From a checkpoint of a small transformer trained on Wikipedia: normalized queries and keys.
MLP neurons of a small language model. Each row is named by its layer, matrix (up: input weights) and neuron, and shows model dimensions 320-447. Each number is 128 + 32 x the weight over its row's rms, rounded and kept within 0 to 255. Numbers have three digits each.
Before each neuron's rows, "fires on" lists the tokens most often at its 100 highest values on Wikipedia text that the model never trained on.

fires on: " ex", "j", " Ex", " Rap", " Las"
L3.up3070:151159152088165165093112165133125155155167117142116144073116096112122074139132115168116143101193156138114142055157155150150080112209133141122095128172126135135130106165143202148071106089137170110135168165108140144162120095085184146127181146125189146113126161111097127154141122139160145092145080127096161147109134133079087127111160140080168170132087156115147080161122180157086119028213

fires on: "os", "us", "les", "ous", " Mus", "es"
L3.up2212:113071132054154088097123131162103139068144180101171212083141127115110115137143152163195095100093117105147128128154161135137119225172172124116158137191131187162135108089119152182105135137100102190086143150117089123171147112120152072131144139101113132147071036137127086152144146126131110171155067125155118153114138069178170126159161195136128111071128130109106116127146103105111102097161

fires on: " L", " Ne", "M", " UN", " rem", "L"
L3.up1022:182160088110167223122088140154127078127076148154051119137170150101179124131180197116166091111070176105126144117100097138096088125121164133158148126152102135157158149112175147141126117145098188140145145137134111142123117096158116159132098090087165126146148111146145190185150129108141114112110081138153137100108162105169135116090126143116115108186117122142133141141083140052149091075040

fires on: " b", " c", "B", " p", "-B"
L3.up1543:137116096120071150105139159138127137130181187146115130135184117213147131094131139168142123120121153121174115069099084108096147132195152129127114193131064116189129129164170161128128146080187153066075073091099119067090123157162137103159079111160134058085121134093151114139146080114107118147156041114120192138164137192092085218138119186162128118120158173148143154143164209074177151133176

fires on: " pl", " |\n", " det", " Ref"
L3.up679:113128055131155091183146137131119102146108213125099132163101155153098160100083081125132098123111073135124156161068187163101071089153074168139123195093120165155082133180135102119129102096153196109104114091148162151200060165177105112130105096108135157104116160085108138137153126040159061169132122103142076122203120075117100115129074144104131144132132100130067099104182118163156148163100

fires on: "j", "J", " J", " j"
L3.up1791:135113090135119185167054078157094080097089125136103145097156085111137137114138204174123132121154086142128181116139137117134104072122067093156174116147137128116139096095140117145128160105102178185149062161150121104133117139110140142145125116109119098101096135146140109174101113094151131129122103122153127121141165121122093160124111122179130146121163148146105149046097098107123115111114

fires on: " |", " |\n", ".", " Location", ":", "="
L3.up2783:099098036198144094087193182134113079100133100128122091081169195088116145134177159193161166152159096125128180130077166117083131092151100075113121160131108122129111140138137140107069069106124111155061191142102105151160079165074125111141150113168113155068138123120148008110113137156105181119166155126145165157169115141097122142154131143067118116142126110105115181198130130099125143166131

fires on: " |", " to", " by", " for", " "
L3.up2314:131103164140115136081091175173205150106153075104112136114161129086127134137127165107114176030141091125060120141120129132151106077181114160098117107126158176157120052118172127148147135147164150157091161161110183140145169114138183120143096073065116135132109123110126148119143180115109124136150096137095130109117143154170147159126086180101092141150105154145120131134163150200104153076136

fires on: " |", " |\n", " ", "\n"
L3.up2595:084143125127127112156159174154164137136088106078100121134181120093072136147156135096147110122124129163111149148123139149147161126209130092105139105082120133142179095100132177186150108173099120138130124167134120148123169080102126167128135118124110169125143099140122164127134072086158120196131117185111067152163111134137034168126065097086123111119138174087129133122108137178118155073150

fires on: ")", " He", " dr", " often", " to"
L3.up374:186100173154091080124122114183134196154184131126070185143146138112146121142114105102162106114147118152144144106160159137134169127099069151180143126123159111215160118129103159157113161160122144128122122109143153097127169108174148166164116083139119149147125145067085100163070049129155155192158110148113168096123081164131139146159190079143139161124100111155089071150151088137107107106143

fires on: " J", " George", " I", " Y"
L3.up1151:146141142156108148118190116164084112120157082142150102140093172181190168151113133099142117129137143109173166126113161133106138106130054092104085169129155144124134126118146085114140170119220127163127116101125110116143126150131150160120126118125115118100186165178165070132119109113128138110120182162058105150137140152110054164053116122119139094107135086098091107150120089079131102145155

fires on: "-", " American", ":", " and", " —;", " Language"
L3.up1806:150064180166182094164139154135158160147091158125131093128121135125151065093115180112142127102150097109123125171168092109124129163118136104115135111129142120079136084144128144161178115161127150208129093138117199121132102201133108126117092156126136103212134152148157173129099123150166119158147119114143109074096094141137127148114112125123090164130189129132168117141159127119116107141111

fires on: " l", "l", "L"
L3.up775:131086099089188122134063114137138127108124059074036190122130136122176181116170160108158148058146139113094143130163117076108097090149099120183121106178112099174139126150166134076139109132126114161123127159087169137115140136089103087095110113135085163145176138142154109139140120158096094124124102098066142149125121153129175092171155139076136131100189193137061080146083112175158170057127

fires on: " sp", "p", "sp", " app", "rop", "Sp"
L3.up2771:071166170146142166141140100151172101102129149118110120107101161128111176082116141143205107116117128149155150115106175062106138150136065202135078178095217118128186154182151145159158124127114105219212060156140158097075138202126135115108145133143097128116100059147154157160113130092162161087113084152160124121086045127097139132173171147076096104071116136145114114097147133121099122134176

fires on: "ob", " b", "ib", "emb", "B"
L3.up1026:151072108128108160112117098162122168078134171121147073133147144067183166141125170135146122117119089126109125051149164113141163123171146141156130165121078170107157151124125123144105090120153109053133111129137166130113139061050124169090134165144109135121156131112132099144122150111128160149198106113109154150133123123127115141144148174143163160076113179117130139109092155143125123184194

fires on: "ol", " vol"
L3.up627:147172159111109139130131189168080125105171147180119166142135102109131163135108125132117123101145126167159063139130064112135132137127125156119089139189141120105090153130146118106118125217157130107114138136116145138203127123143181205193091158103106117092126178131215100133104104102112100137166113164135116144156090135110237100141117132079172095104111160124142140115088093152108128122188

fires on: "9", " |", "|", "==", ":"
L3.up2389:170079180182140129132145110100093135132134121136098103158116098117089136105136147194134110168124136096115123099164138094067157122107133133132177120128133099140202141070168099152159124084122159116136180094089154136144123184161088148167105133071200126130148155083079125173107157185134133148080154135157166126199165124102094138098152141119054105166123139165111177135042135130132161149091

fires on: ",", " and"
L3.up2359:179195083117078183119149120124113113138136106119167095103130117140146102139120072097150203168131081126132113164135123128151103155163111166145093146100150160125127087097174126183122139097138136133166163056149084100168136113115104126158168109130130109131130126110120126184107101106103133092143084164156196154119131115145151152169147135105124151107104145105109165157148180102055120128130

fires on: " that", " said", " wrote", " ass", " described", " stated"
L3.up1659:146109159119063137168108132144148122135159128091149175152149097144148147106115117149125161099104061195083170132171206168125136125137136153128173114110151159108153071127119143107113174154123185110087060120091168150122148118110087074174136176119120086080191112154160144090129121176057159164086148120108096128103133149131181154058129138098126160115113099114226130148173182086130127085175

fires on: ".", ".\"", " within", "°W", "\"."
L3.up1307:126067111174148070130142128091160094125088139072189106153082131213085133135084133142126088142162119118115057146087089135130110097189187140178116158151131121153150140112202080117069116111141162052152127181098143184154093136118135156141136175124103184143085142138071187157186147135143142154156106175112122083110198086187129160152096104142178111167125143074106117121125117140070116062162

fires on: "ic", "act", "ire", "ed", "al", "ist"
L3.up2258:104153133097158074152143151090202101164191121140119097155153144085150137156130113056104146080102136142089122120179073142158135103146130104139132137148120083087154168109133146099161144122139152111126121144097117115091160099142162138135118102100111129148089135143152203176123105111110141162084049135109075160147146121140097198153122151116175123175126151141124102135145136063109116129159

fires on: " St", " st", " located", " just", " number", " living"
L3.up3019:115065089104117158119171131120174089162122150137140171137166075124058124084078108135128136198168075145121142173157084090098132116186135119157176125108142069095105191146097162117132100158138115131089175177161119118155126090168115140061073092163218060090126095099153130109097123167092129135114149107154111089126153155139062169104093094067108103128111110135147182090129130124074119099179

fires on: ",", " and", " ", "-"
L3.up2275:193146079084108084140189130129133086130166124088081137124166058113182132163081117128134113179067113075164105180096131135143117107111111164108106139079055102121106086113122173147143137188135113140168109151112150215160138196120089137130106140173151101036122140173086188081104100099120104120175066075158101161109072068156139193119170096063148098116140152127106119168186171076145180103110

fires on: "==", " \"", " of", "\n\n", " =\n\n", " and"
L3.up2412:135133097121106177077181123104133108109157166142107207145131114032092139143146146169100069149162170123124209116106159117140152070155167121088134112147065171145158081148144136138114189090133140126122190150120124130211119155144165153184109182196141154112165180155108135168142174148152143149079015167141196112119127141136123176115171096146102106173141141137115121135108134144163152107119

fires on: " or", " |", ":", " /"
L3.up2120:124138142124142101112147173115104071146113098147136092134101063122125130151120107148125144149160171125106095111104111103132105082156213112170175162136117125120131098150153116156089119153144088137115133112121162134042116162097079128168003182064163084126152175151132170122117196138170117162073123064142138159158101181096159121164122111181166094113137139154156157085103113134111131095113

fires on: "ic", " point", " turned", "w", "ater", " water"
L3.up2357:159173124068127165146166149118158152148123090091097117116095107138127123091126159116144118121089091110149113209156094118143140116130086107154142110135111178077142167193156075166139130134106116072153179144172129126120139093105010157196128123157071126161129113129121096169131120030143127118176113088136142158097138112133125166101155096151156121170124153126111064120131145159098131153094

fires on: "c", "-", "C", " c", "h"
L3.up1883:073107117130124129134134121146132142123144091107145141185131095054206107125082130100112148141153088169103122110136123166113179141168149134119128121128142085176134131164138148198132142129114134188119108152204149146062152100126156145127121122125141112179179140133144095118127092107123128129110133097132115105171163164152060181173107140079157185128159182144157099125136132120098170131121

fires on: ","
L3.up2164:157109158080165151072144108148141077156099103187098114178170145157186119113130203105126092105128133137150125105110192106134062110155130131152087175179135154137155106135151113133094116165136130107162102133106134174101123118181077120222145135142088111070151134102100176115151137125133147144071136135163096056101129110186107112121156088153131106155155164156165121103135091080171123155127

fires on: "as", "our", "ours", "es", " West"
L3.up1314:165076126122135112149096125147114203122106076098139111118068108125149103067131150146110145156156165120112140167146104178137152151134136103130170081123117117067154132155147157112129149135182150121121107112118139122105121177187174116099157166133156128170113147094099154083081110193124154119109150090078184045152122163107068175188097055165129116108143123151104160125083155150130146094162

fires on: "\n", "-", " |\n", "\n\n", "=="
L3.up1964:147070129090123135084137124150121101157093163136074109096135068136118100081189151204128132101109158107174104042093097124128177131130055079179173086163106152141195082178141132119107167105093163140131124108165188169122087142167109129178114123147110115157096146097097117178166072200121128162146073091163140175151075164166129166138119139166092111167076116121110135124120110145137144152128

fires on: " f", " its", " more", " F", " approximately"
L3.up2843:099162164149196123111132100117104119122162143122209176091127130159168130116068156133112102036130137177133118177153143117183101150126186091156148113164118153144134145101211125154106156078182112085183117110169087158115119116111155112100176170147129138179159159160105147059090161170088121128099112094086105152135076145101204110079159129112097103132077100109122127119166130123092129107059

fires on: ",", " season", " census", " June"
L3.up2038:154087095154215152054132132112124079129121149148143114160083133113132167135155165111104042123109112152125125105048132158089098110126111129145070190134115138187123082104156135101116114165117158132137119176105136123110118147146123120178162132108144087138162121119122151117118123154058112113083091132152100099098105083123150136139158117141137125159147092186061142090115100118120133044101

fires on: "8", " eng"
L3.up635:070099093092059101173109108169201123141109142142109137131027141112107106142139122172133129131098182178135122162115134097070115133116102143155065134107085129127156153143123103126203155183117119105136116118135065114131187102118139171140114118115103165166141184121113146120135138104138176180129124142136207141100141104135101101157099135117092079133131164128162099129102113163196132138130

fires on: ",", ".,"
L3.up2440:117153188111129121146151117112127122146027098077099095112111062142125230123102151155144153117110125179149160111132194122089126088161191082106073170094108129109147120120133153139096159126206129109094141050132089120121086088211083157209175179127131096072116165122082131092089128088106114079156103086166134098127116149149072116178114090113121151131071166120181123191141151087119121132157

fires on: "ic", " Her", "ian", " Chinese", "rian", " American"
L3.up3028:077146097073151118111140124143120126097150118130113143168146131127112097118056108170155125122121112102189123076163110084097143083171094150156145057134146197165178159095083154174165101118104138122152074094152144068067141113106111153089101104137116132156134155090049145137115152114100138186130136136128111063127105181086173116152166151112101133117142091138154163086144152190055149090137

fires on: "ach", "th", " Ph", "Ph", "ah"
L3.up2254:172116084168132155078148125160090095110157102112119098176121072124106079039165184167161103124120133111175128143137055134174133112119114109138110147136130134169137155116093130108139085158111041174088156124137064116133164030108121107139126159112109051113078115138138091137152109121204131186179081143158137137145116087174143124102122138159133116148126067100111097183124098124131103103104

fires on: ",", " is", ".\n", "\n", ").\n", ")\n"
L3.up1475:139143147114161086133073094118130122094147080121145114150131112108144145098077124106096110150137156157141104127151114154153110085120108174152116135095128110086102111093145099128101086120164110139181106168112105077116124086078110110099093079184099082112124177119123127147132112033090142130150197145137153150079146197084110137107134144151138118175127177176087115153129158169112121097128

fires on: "and", " ent", " Duke", " Grand", "ant"
L3.up1009:119111115084129130129149161147095157112070141147141093141138152147138085101120127134116104104113159139095212094157155155092100138147150154154162123131137114182181078104118132176099166044110135084119137120104114123081133117147136178087145121188131087125159154172151163123166125100113112188132099173131181110099125148076153154158195159116120121107095092113140142091112175117163053139166

fires on: " not", " dis", " co", "]", " also"
L3.up2996:131167179105148162119112224186135203136142148154142112098143134172105087105110102104128080136145158093175154107163126097085106106130110164135127080133157133072106154168131146154104133119125118102138109139079162088134097149119140177095143110176126138162123162122135143106140139137139148156127095152122120138131165114064150126129205119076158162157075146127112107095173122082142134165085

fires on: "ind", "ow", " Jo", " hand", " give"
L3.up632:164138053107112146144102120155174137132082069121098122070108163128130134133111137104141121129089147186155118142185160151097079139159154097160116118096120118129166096142104104144147140103178088081115129135143081133131106212099143136114116129107100144144123110140086117130084126155132095144143112126099085102107081131029119095142142131103150157154119096177095136074151182043088134097181

fires on: ",", " author"
L3.up1328:070115201110086110149088133129200126138086131127091141170132130108097138148095124119104156117131097061164163128118184127094146147112139172103143146106143107129135139075146124149134157088138125137132156083156098127098165102095086195149082125125189133040109092130078126180110082125136139097136104153185099115058142156136134115179131157138155104150130170087173094239160134112077118128190

fires on: " ex", " Ex", "os", " En", " en"
L3.up209:158102116105168161101150124153115175075106089198095120092131125135135151098105143200163106127119118115110114093133153149110134126157167148143136098138135127168104112089134131086082162136189102149157211123119107086075123069088173107165216102140127113108104125103050172188153091098087156114134120088186098120101135123143104122145145153141120146077155122095125122159110148099056055099153

fires on: " f", "op", " A", " F"
L3.up2141:153097131098098034035078192148070109130166191114144128089168152064117181111176203129135164129130088132090153161163119081137086125140136154133105084088151128117192179073103131125154133098214144163167054059111153114091109092127114125134147147125169080152135114152088052160109144216114129154123094136063133127090091135129132143102168148122086118162116105102142097145105180128081123134186

fires on: "-", "is", " father", " son", " brother"
L3.up1088:119118131154119118118101115116140140142126155158117143164104084163113164170117100204127094096128107116132172096066100145100204202100102153165171227129096140139124103174103114126078156140116060140116162146151070134099172147061169129153124136073155178176136153206161157150146187067121095159127142118099125127139166159167158101105139127148052138115134134160058129125153198114148151060095

fires on: ","
L3.up3044:196076115197161098105175112149126069143105159119125106143103141087047150104113098075123079130110138114139138125093045164060112144124149127170142127118171174149120140152099223172053133114151085079152089156123174143067138083158089128149145166140093103119168141112152144086111170123143113123117110113179100083141145057148091114144175132091160173120149102187143156099157108158182109121107

fires on: "/", "b", "ber", " over", "e", " does"
L3.up213:145071062099143115128148142139141217058155153058114169098164219134104114135137151127133048134139133160129192132154194137087150069138114114137131081117111095152117124133164095138144110142149203081134136156067157070063153125130094116123105143080080108168107150116142145145119092102109127130128120096141117078206123158090147143102146128152140106090133146171127115101130086104150106135149

fires on: "ut", "us", "it", " Greg"
L3.up1209:105132138111108083146105148109116104126130085106134059146118189087072115147178144166198106078157099194127105094099119161112143130090154129101175149089093196121122087169078155157117144151133136186178139129158115092101155125103107131107172093106102096126103109112157123199182140125118109162133202070045109132080120207150086087076146125118112139116118146118121118140119112181177131153144

fires on: ",", "F"
L3.up1775:146082080143161154101184093131121112094162134163176138121127109117133147147140162118098136095139147110132161068122109160170120113129128145157109115170119152140096122111092185150141142129124131063177153172156166134184108117114142125120142133167117134103174122122085096085157107103106066152150153089156099099135167171145064164150122126154127141100098110115133105108097113120174134115101

fires on: "ov", "is", "vis", "e", "’", " mov"
L3.up2981:144136128092135087171103143190080165183111127096137096118153141131162186109157113143089086140164135120178111088136080117171134086084104151124130122104188120129175115055141077129146130073147101120102131128111127157117164127161207136132116113123104113146112137101150100089177090130119115131183117129099150155096143135127094162131047145113131150127113172143156111131111140171044122070120

fires on: " m", " dis", "ic", " Olympics", " votes", " dev"
L3.up2895:104086138136119181149173077154125022135124128153138111090117122168059161101162099164122143114125113143123144185207112146144170145095096139078164107131108109119133202141099145161158129150142092064150135147121101095149119135071117120130137127119118143187110112148179108106089153166113148150156123135128078164110108116036176136150081095129105124114084139156072137126127132161146117107136

fires on: ",", " and", "'s", " with", " both"
L3.up1860:147166108094137101100133146138142081095097192125134179100121143147123056160084127192077114111081139103104122106058182128054179115163123098214156208161146100124146130054131180142115163192098083067127120147097065122105171155118143158179107156110153155053174088142049140106121083074140123124081069113134146118130078100163086139126140118125127106108084146154158186143138149103089088143136

fires on: "h", " Har", " Hor", " had", "H"
L3.up1795:160089129091039136144139173146147154093097123103174166131149130132137137133097061081097097105172051151065132134145137116136113113163099103139158131132103202113174145207091095214092165208157135128131081075140154063136168191155157116145151152165142170133103161142114091109160089118221157104154053144114176135133138165066137210153154076129116116116185117125077104130095128140095205125156

fires on: "c"
L3.up1601:166147111114113134089164152124154127156151085089110126159123118120101119149165137176053154121111043151132127151162148140093141094150223140104193080133103126119125184182118168140127164160156165136147146158121086087117115132161056134099135132150158096140151167131121116058074165069174154127031128100164113134105108157106099152146142116165176154105175135096165145119146074136100167163149

fires on: " sp", " Sp", " time", " length", "Sp", " origin"
L3.up236:125158140099150144107118133158184123173097182141124171132118190099172094066099108096182086077115114176141181106139170126185120142206095131114098192169132127155141089129148151093122049132157115168142125105090102103064166159122151149136121106152132122093113134186148114122130114118125109110176125142152156140155139127065118110069138209116114059112028202164117112096172133126163059127129

fires on: " cl", " sh", "ll", " log", " came", " att"
L3.up2383:118146132091111157157150137163134126140120114142120131066108187098159188175123122194113126125123105226130175139126165124113166185102148163209163112128116108121154130078071104108164108124154130059095123150143121134182124173182075128100137065162140091075121136115064148159148109118156134119150139150117152146177128141119086219162076128103130110106090119098115175075158135169072154155087

fires on: "as", "z", "os", "ash"
L3.up956:145122179116065097132110076123152184060103074121166128190152146104075116102161133136133090164202116203149126155090147124158107162105089076151154106174113116186193131212105189116112140129087157081113120127133117072127191100136139138141124056138036172141155114101094134130154104095161182104093061128135170145101159148140102198164102101105107162053113166146152171146156128089109114122135

fires on: "aw", " Year", "w", " God", "oc", " war"
L3.up2230:127101126127128123133139130124141158107077124061146138164123179120089101144141141184137147102072140201099098069160100129152125183058183170119180111141121160146173149090139069125113094158133133080138133137105108134142132185125115192125168117084149068127173083134168130117086164085108103131143140163128173079125145147136121145214092141123128074140151155149142171134115136148093117160136

fires on: "%", " there", " th", " There", "There", " Mod"
L3.up2862:121039081176132150117119146165099163067121092154093203092152053143109123134065125085158129149137197143119138127128093196160117158074076088161111127149136085168132149152134106161160134145140122141194147148110132181094121159127080161183116103125135132088124117184102176160150130185176142157114170139056139145171111125112142141173142070156069114136093059085103183162076131150121165102084

fires on: " ", ".", " January", " March"
L3.up2519:111125089160078118183120084083118130107154072087134101123146172118105137125132103168062135166130167147065103199155099118102144137074144136110105103096135124115141192113150137115121164154144186148131132135101059096179136132073131181106123112111103106118104123153121162116120156116179113144112118139130034125082130144147054164114110152100124113102111130139117187130173151131197105182096

fires on: " St", "St", " st"
L3.up1329:121155138161110171111197152122111146164181175109119175112169158075189081113092131163153112137092060146138174178091101129092160138147104081164119115120108169085136190168167150136092146156113101162178079158133139091062136126129153165166150124145190094117108154134119126155140102201158143181076116173140186103113199117077124192140108126099152114109121137080114119081105149184115092135164

fires on: "L", "al", " Kal"
L3.up3048:119166128095130151102123133157126136105090104113091122114135047078178118184099114124176094099133158190139156125080125103136112128077138092148127127121158172137190142089111055170140076110158144127115121171100151093106129128126116118111146170125096100184148134175135094108170130153166125113097054147071169143091121134120181152126143120103140174104186142111096105181175136084110161115173

fires on: "b", "and", "a"
L3.up1197:150117105141155097093176141132164148116100135146120101125114123126171122108132133147176114143094070158184125163162211122108125178110119151144125113159122137127076135156165159059120177173103152153127127183089136126209184145081115111149081122146105161153106162147105109116020108145121142131110172135100097080185118120111147182161161150132229098042121168171160102133126097112166119104145

fires on: "'s", "\"", " its"
L3.up1531:127129181109132099142116108091173138162130140179154158131086129123172140172146123132138103119167119121131163193165118065125126097142165111130120146120113245151138068170134087155129118124124083107144153132137077101138144092114094204093136163119128115127107132110128102124144153137090107117192069147081157103178143186124111108119118133137129089159073163114150184117148128042101135137105

fires on: "\n", " K", " Nik", " Tim", " Tre", "og"
L3.up561:113130127202129061108111113138118088109119153054134156168128180174166052131133126116128189113112166093157167129092191152097164135109071128143119140154137193151165125168123137202159104071115148149115148108132156107158165147112117189104180103180068094137068157112160134088159129214153136084104102129157187153138143142118101139109093116154109109111140074126075146150167182131119145160165

fires on: "th", " Gh", " third", "rd"
L3.up4:079145150089185143097120134139123106087180162117170112138080118138123053136186134114126067167116106150123173100150133120126106047166092107187118114146092147128138097111114159105134130137092139094100143172095163179157153133057152221095133126132106130135111117129142151119135133103113174154165124105160069128152117123106121213162123176171120106118104138191159093185060132107122094113153

fires on: ",", "0", " December"
L3.up795:089199168166166166090099149092111121136172130090138132134115142141158090105137135110148134129154175150118150151108106149072135146147133160099155060076082135072117152097150158173135152161087122125158077155164168132073083110092154162121161146116097151170153129168145144121143163126153094113152059090131187099125083124176116106067119145071143124078171121136141192056106130152174130095120

fires on: "|", " [", "\"", ")", " (", " Alex"
L3.up1047:139112219143154127166070148083061155169154124139095179129165175159106113178150089115122152097171156099177105146130129078116157135145123189143126182123092156100097098081122096152183157199131109079107155126090115113173118076084107153089023170054130120138117081106141109174142176115129145082128131157105134102167164096116147154182126150146094117171159175185119074104109130170116156115123

fires on: "und", "d", "it", "and", "et"
L3.up834:170121137139161117090140118125065133098121130056116081091110131092133102122147182186131133117100080146140165092122130147113096136168190158124116100139111102176148183143118109092095162087087136096164121148115080139147174093096148130134153104131119078106150128131115162092114146136151104134098122117054091166113104097060114163146184154117150076119123095135119160149143120110105194118145

fires on: " and", " to", " ass"
L3.up1600:174103153059112071154162136118116128162147083074099146147169191146105117123122139123148129142114085069141144102114146177154171165087132106134129111137144135171174140124092222102097124103154118126112116116126130116148162145158120098152162150066170158076106057139168141157081136080184121135136094134121133131142098120173101159111118135137140154122091166201172150143085052127091077130122

fires on: "|", "′", " |\n", "===", "\n", " |"
L3.up2701:129145082107127132117163143133087187185100135073087165147128137095064134105110159131158162112141202139167139105105133106099102077134102162177149164151117178131177075177096058129072053148133130142061104177188127104146127131228070142111163109101156096148108156150115169115112074115141059128183129036173150143148131095122143105121110114146116191125148176105116137106094145125102151112133

fires on: "-", " no"
L3.up128:088130160148171123151087172102143146143074173099142122159125104119098162139096101135130116038146127170128161188093151112175234142151130113115120100136090137161201062110126151121120152151128140119156198117156124105085183100082188123154130125111158127110110161149177129100114206067121116131113151163115190104168157160167074099175136170116133149106080084135073116097133140112101151114148

fires on: " |", "ald", "6", "0", ":", " Red"
L3.up1095:105118095126153138209114108129093079105134109163171087157166192105115199169107158137108152080172108077116185128132123160127120111099070107125151164135085064178132118148118100118124066122159097155161129129107148113154143130101118083119184147084172150118139196144109092147085119138163160142032165134168073160174156143156150179087110150115138111120160107168176160136115151101087127189163

fires on: " have", " has", " to", " |", " are", " had"
L3.up519:180092197042087115112076138175150122157134079143136154126180183135108129103086121139107114106111200125129074166103118138075123142047085218144146132123147125132154115139144148115133128118140104122060091091175115108165196114144094149114122151150129159180034070164138126099122137071088130101169088184064128105175103100132160156052177159056132158076115152110154154135107203107045150108141

fires on: " of", " −", " from", " —", " ±%"
L3.up314:124168155136178153162127100093095059151167129135107137120171161108085188140239108054144142098089130169170102142131089154171138124162136134130138206174176123121160071142166150137105105149092100121179184128161160140063142109060113197138148135065194095131102106126108120107134091144124096119125098127117128103130086159173167128143043142147100137184135155140103185142140091094164171067114

fires on: ",", " (", "1", " ", " –"
L3.up2478:119153078110153124133108153215118090100170155125140050116142151139081135168096149130153134156072119154118125084070097164148110136146114156115133179120151124139132161144162091119084176104087070129127146108083102092156121099119127090183104140113131138148133074083111112129125088110109150057152122182135136157121148075172134115144167171094170179159141155082147129085145177103162148144133

fires on: "ent", " p", " imp"
L3.up1295:122106187106153037110166147171149155126131151161096141191131167125121113152153123125163106130066162129079108153094182134113094055113124084171118105144142091132110127172152162147117160138143119071173129135146150122102110169165142136135133123029165137122145116086100157142123178119128124208134096096130108150108086175079144138126158127142109073129110161174112124125128183133082153134104

fires on: "ach", "end", " w", "ew", "ord", "ish"
L3.up1525:118163180091178114146126150079111132145106150071112109168141144120146135090078159178138142092170125069150073098073168109194140118101123130146097075092090151104143160127080099125137140138206133198195087136143119087108155195094105127106103121129117152133115152181100126187101150121176153083166092088112143112124101139117123121094192118156134115118102126143133135172064136135116142074174

fires on: " the", " (", " was", " be", " left"
L3.up2785:143133103151102115174129119161115100195163108131076154174160173133152170075056118138116135151182181090120123145155083101166073154120146131088091181174103162130098133119127151103041137118109140132128137097115136178133066208117097139065174071137169177126119070157133127123108103167101098102155162130179156194130108088150157138137085157097110089136111138125123121064121110121079122129132

fires on: "in", " fin"
L3.up2260:172081133078175148160122157146202114135116138161097145100135118125103172156134098142113146104139194132104158140212153117068133134123182170128153131140093133092150129093156148116211116162106143120120138139094094157104116094126118204120115125151136177120097139095117125193178160172105141185132094138157106120121138074156103107152150130107131095149115109113197129132233136145100188181082

fires on: " K", " were", " was", " or", " of", " from"
L3.up1940:126097089104166199123121098102199127150106108133120113112116128059144166141097123122115102169167197090134105153175072144110089135122158163159128184111221138134126062131091104116126123146112137138189088084173174142133131154177097122159082174144078076086103118094105098087147080134141182155109108137127148119195143154153132142124145067093127153123173190111064091094149139148093115108127